From a checkpoint of a small transformer trained on Wikipedia: 15.9M parameters, rotary positions.
MLP neurons of a small language model. Each row is named by its layer, matrix (down: output weights) and neuron, and shows model dimensions 128-223. Each number is 128 + 24 x the weight over its row's rms, rounded and kept within 0 to 255. Numbers have three digits each. A neuron's up and down rows have the sign that makes its largest values positive.
Before each neuron's rows, "fires before" lists the tokens most often just after its 100 highest values on Wikipedia text that the model never trained on.

fires before: " "
L6.down1022:173158186130145100134126124123119144112103130112245143158136182124115146127081133162137140143121090130119169117177159142155136172192170123111169115124141109108122124149145140103096105109118104140098150138114137155115136153129156117149144151144164128167102095162144126143135092134146104128

fires before: "1", "2", "0", "9", " "
L6.down880:152117123135151101120112116105141134149135147186118081097119161138127156132102135173097120107110145164138163125144135112181134141180121125111140111105167133113177116107112114136139109093137135099147143130108169119138101103160116112134096130147137086164140163105109120135099072170096097125

fires before: "\n"
L4.down282:098117108142132147161111122154146164110117167135143124144188122128103160162125121127113138171179127110149085102119132124118139095093135125140161121090140111108109133167177110146115128122148081122144131131133131167150159117109139125169166127120135135124100090137104142165129130129129116128

fires before: " "
L2.down819:140177164108089136116077116157107174166134163096175130118147160117156133097098136110139095135124126157097117135121144131125135121090142099101133144086146142106095109151131152150132198121120092147124130155109136135116153140134155107153132115152106115131153098133112145141106110182121164176

fires before: " |", "%", "0", " m", ".", "5"
L4.down813:163157144135170135129160112158148117155144112138131131108117145120194113117123146175139136150110083143119137139103102146101126145130147145134157151138128138120160114153134150144147165119132155135108162112145153103136150142118098187168136129087081140117201135119131108102138131133130115128

fires before: "2", " |", "1", "6"
L7.down877:107149137091143099145143101123093145093155139108038126155155112109099152149139128105140122111104132163133154130126141136144142113200127138156162128094140125132101132104129176088125125147142130139093117114130181159108117145110138129200151161105151130124125126132110121120140127161120141151

fires before: "\n", " ", " n", "9"
L6.down554:130152140156176138139133115130202140127107119098255094124132133150140148129124130127189104157137128107123129113107154126147124157011113124153123124090142097139122130128131114147132124096120113106110137095139123121131116141122130099125129120124137143152106116144136113145128125137152132115

fires before: "0", " |", "\n", " ", "2", "4"
L3.down791:103120118114132156121113101087094134106143159166094114129117123124122129153135170145091125099133128124148113171128110163082148147159102149101119129079115140099131185138155125168109108123120116144159139104142149133120115177132166163115138140133141154116155140095156106161138108141156154106

fires before: "1", "3", "8", "4", "0"
L7.down79:093134083133131117105181132146073139150182115105150166171123129133087125132141190120091135142114146105139092121120106130158133161119114141099124122131164149126116118124155120121092151133115092094084146155109116139200083106146107122133092123163150086123110129105137141093151133168102095168

fires before: "1", "2", "3", "4", "0", " |"
L6.down518:119177160139099120127148123113124100112146125116073094137151109099124139060105114167098134143116164145144124158123132143086124125109098101147109159163137090086151125116136126127128128133120106135126096137121080132144137139179148157133158152137194124092102125109155125105159091137107177131

fires before: " "
L7.down864:104148157108137106088131135128154140159118124110134174150165077162147120127128152117150112106160102170133144097107102089137100087085078133086131107145101160125091119122137122134087149105152123127117131111114140161126152129080120147147117068149109137140123158126115149102103103159158100200

fires before: " ", ",", " of", "2"
L3.down819:143152203138152082129148095126083164131119157080194111150143160137144134146115176096117108131162110143137137125169119167140111128102124116133119163092104149116131123132123115143105099151137061145108140168119123129132151151123135117110139112152120179131123114113115151182109116134124097162

fires before: "7", "8", "9", "3", "0"
L7.down9:101130102110160121152134113163106144158141132121000147144133138127172132114119102123062089146131129137134107113131134085150119167230103097085122114155150116146130124117124099127128143161157139114137143147145114161154105112156121170110165130161159146081148122125089088144162136133142127145

fires before: " the", "\\", "2", "1", "3"
L6.down453:112130131118131091125172092097091073144133134130048127126131139095090101095170095146143146117178171146107120113153103138160130158206114118157140148149156118150113109154100093153103103119123133093129150183089164119157128145157116106147121104106107117126087138135148152116139126106105077149

fires before: "1", "0", "2"
L4.down404:152127129129110087089157104119103139110107128144226102155135112114134140091100161127175111191087148157159100139126137112170161103055117153130147104136142139136110128109085109116137154096118119149134118163122135169136128134129116120088111118185125127094138133096140131111139147155108139125

fires before: " ", " of"
L6.down140:122134134132149100106112102133129128122142152111114183157130142128155149107161119121118110127075124142106118146163070126095085148088113126088129129079127174095120136155102096129152140122139115134150136162148109110118111121105124172131119090163128130132149145131108111101134094129160144153

fires before: "8", "0", "3", "2", "9"
L6.down654:132129121118131116122147148118139117113135167161202114144126107166133154122116131096136119116124119146127114147142162089113130135000159142124147110126165147147134163134096123131144148123129125113125126141145118124125113130125146148130103150091143121132111134123144144197144119151116119119

fires before: "1", "2", ".", "ston", ","
L2.down727:106115126150133118154118091105133113098123161148155096121133114126151109111136118121168124118106107137144118150125158113163135109091091098106118118121153128116159064108073104132104174156117104142154161120117142131125177134121153105092114107147090156093096096135136165138134143122127108113

fires before: "\n", " ", "|"
L4.down36:113116097143082178147082133164147119155126102166157117099118137110152109144129115138135134104136168121143101112125164099115139103031178125132101109080148115100097141163113083101124132131083102079120118146100134141126135142109132150142124146160155148134105065100152105134121122172131110113

fires before: "0", "9", "8", "5", "1", "2"
L6.down423:160134159149111115143118168131122129092106145115135120130150150097170153132145154137091116149139106158121128173151109144152134134122124130123126114132183109106130118150136089159121159120143110174125113192156102149147098158126170106154126091098105139150097115160078113095116123160129115164

fires before: "\n", "-", "The", "===", "In"
L4.down863:139120120124113141148150153173080112139113118147176073171131155137133088119149114084216143119121136125129120132104127132144138152039126129115137125141123160093106130126188109147166162128124112105170125130120162156109124155117132136115075137127105128153127134112172147143122131138161114085

fires before: "9", "0"
L7.down121:128141141148144144145123133170153149129122134140147096117122110112142145139148171125117148164112119131148136115107132177139139100122140106187121150148146131062133149135147101118133108106121140175148138124155083102158095128139140127168104113129124104129128088148176097122114126139143124099

fires before: "s", "qu", "t"
L6.down942:137122164122120114080094129150127104100095092141178117125124163116164173142114138129200133138113116136126136119108133130135133094000131096124148167129072133146136160139119121101132102150139119123105154135118113104129166162137114089114118137105129123139114127115166170115134124131146119113

fires before: " ", " the", "4", "8", "1", ":"
L7.down146:152139150115092142108159141124169144101144161117068093159089151129127136140119118160166145140142142110134113121126067124069132108159164131198149152100110128112115134107115115135135157078130139152125108130116109127133168134122125114151131168108100137117110143105181123091157119116110106123

fires before: "\n", "ice"
L6.down106:113056125100133116138117112201121126089142133150113146090130132123150139139120153125115093155136130124111109117149136150097090116154111135100163170093116070159087144139119134142114111148104087104103132141108166117123095094145116154151110141105091121122093093108135157176072118114125133154

fires before: ",", " is", " he", " of", " were", " are"
L3.down789:077144124114138140089118121118135121116140122151125153179131144130163148093118172111160137136079092130101117104158136132108121134115089119086133163088095126166092103097094103149109082164156061094134124114130118134114139143111148119126148142082100118142156146123109106134130066115131142137

fires before: ":", " of", " life", " in", " =="
L6.down105:081113130143127162125142153134145142137145131145031072121162122132099156114143142133118149114124137118120143103109173100152113125087122169143152132128136116150116119105119121119165099103139148086163150117126139141128105109161114138119101119157114167147090129106141151160109139153119164158

fires before: "\n", " —", " ", " ."
L4.down380:152095148108121132098140124150140080122108128136049114155099109135156132145119144161043146142130136110133114120125162111098116137241141132115123148117112146133129139155115146133076110128157134167103103155107131147103184120126117101180112150128174142145115152119127136132141085134107105178

fires before: "\n", ":", "==", " life", " |"
L6.down591:119129151138127136133144148129124151126150105123000106140156124120116099145130114125109104152124148174115116115121129148091094123253129134121106109134148141144091140123101122121132090121089144156130148125103086130112124097123129149126130130107091148137137136100136107163117119110119165102

fires before: "3", "2", "8", "1", "4", "0"
L7.down614:088139145124101137144139143135082128118172109170085135151077143193161122120131107125123134130132136100160118146136096110145121154125123129102108135086170107114166174143111115112106144140117156113157123175141139175150133133150131175162088134133162102146148152127101146115107137115123146116

fires before: "7", "6", "0", "3", "9", "8"
L6.down467:154117146102145084107107140150104139132120122142029160111121130116138147130141139130129113088208132111116135097125129114121144121114115120084075149108115117135145133139150140085159141119145134137127179158114099093160161103074104138128151102122153120180131157107103097126108108143105120150

fires before: "s", "t"
L4.down397:135134108115154123159153175116145096098104077132204086106143132125161105150157131168149104115113154080125125132090137128104141125095126140137096137129150104174145098118154159131133116147123130086144137147144137144120125137140179172146186127115108156127112118099134100090191121114161150128

fires before: "\n", "s"
L7.down648:127138124128140127130156161122183111114143119120132172135110138133130146159130155140138094104160119102106105109132128109125123125080085123171108125096130102128145148131125112145165115128113140144144180187093146128194112146129102098152130114118135155127086104128163126129148091145157146127

fires before: "1", "2", "8", "3"
L6.down282:148119136141132152149107104128073105147170117108158086117081060143135128128117139154178173161104099154099170085170133117121129140127134091134147105183122106137156125117130089092146120118115119112142106134130181139143119136137110145115140132127129131143097118140167148133159144131129136063

fires before: " |", " ", "5"
L6.down504:153147152122192145102147176172100121101119125106116119142114083093130158173159106177095103151149132140172131146081110106096148125132109151127119160112165163139147134128145182152155113083108102147132121156086141106065141175127157137130128132122095111164139130133156124138124115147108130109

fires before: "2", "3", "1", "4", "6"
L6.down782:137104123121090116129130116138138119124104137118250134113132130110096125097128126125249141099145127127117145127130132111132124132000123134122141112129128127111132112130152158127098115128111123109144132114130161127117154133166143073101155145111117111133138129138118148112106111138135124129

fires before: "1", "8", "9", "j"
L6.down686:114119105106096127155115120143142154116143144107135132100098169125099107105121111128089111133088119112135120137137126092136119138043121148108126119142138118144099124125129120086084144131130159149148107189131081155108096105156136146119081141098126103146096108119117133087130112101165114218

fires before: "–", ":", ",", " |", "\n"
L3.down161:121124112119126091101121183152133142110159105132115121074119105109139098154123131139145097155159107138119138137154124160117104127151123111141146137133165103124137138131105150112182134105171112146134122149140124109129101133182158151160125142145073088154108155136126154148154146082097162132

fires before: "1", "2", "0", "3", " |", "4"
L4.down315:122132180127152090139130159146131167109113120151053147139162163126132140116110108129074101120119171165150164123130149172093120162102140111108094131110112139143114123124159149114121093105125140140083120110112140116143120147188130133162151109112171111139118115121121139191134107130122147142

fires before: " ", "\n"
L4.down851:095095076100096111132143149122109127153162113087168144157122160155143159101110091160142171162142117169125106109127115124126120171084159162147157103093108108112131125141103098158141140142139097124121162127123166127150123153090146153123136170128109175132115100119137159137093116152126112134

fires before: "2", "1", ":", "="
L4.down4:109125148099092136117173158161106157085142161130080118109123107121146132133130138171152156095073161144135137147136152130105160125116133118128127083150114114128129086128120124106146090131142125166119144133045142167115153144141094133126132134159130104120116097145153116071136133128113083135

fires before: "0", "2", "9", "1"
L7.down10:120132143125143147108122138107128146101107118132031145149169151120111125146133088120100108141144146142097133143133062092143162121183138141157135102120136122132134099141112092125190117132156094132124142119183125159142117092137134189143096097180127111136130148122153078138120116131103148171

fires before: " ", "\n", " to"
L3.down523:119162113147152150156130139108152105140065134122000164120137130099133115142184130131071112108118122120125146128100129071076131141224126112127128104096141149133091145125113116092165121133121121138147140151111104155119118150110141163144134145104099129099095116109118078152114140122154118148

fires before: "0", "1", "2", "9", "e"
L6.down918:134168133087117101096123142136146109207115125154058157159127129121091098126169140125133143153142079161152123113140134128101142149154123129121137120107170098117146124096103132137099129136153135101113123140149138114091127127176123113090111123143119123132103151098169149109125152145116167204

fires before: "1", "2"
L6.down155:127116151131124146132164145131126132142151106131110092131139177105148135100085112148126130147111113110172153082107131135176132142127113106161081125147150138162162131134124079107107108140102157145114065135120160147142145124120108142138135144107112142184105137089146173117144103124092129140

fires before: "0", "2", "1", "4", "3", "5"
L3.down816:124127120089139124140165136139159144144107120143133153138140131131155161112111172141121145136085163154154149106139147143154133112101103144140066123134146151153099132092143121135109138111157107165126101100085184137148141185132175165113159117057141113119133107108149129124170127145157150149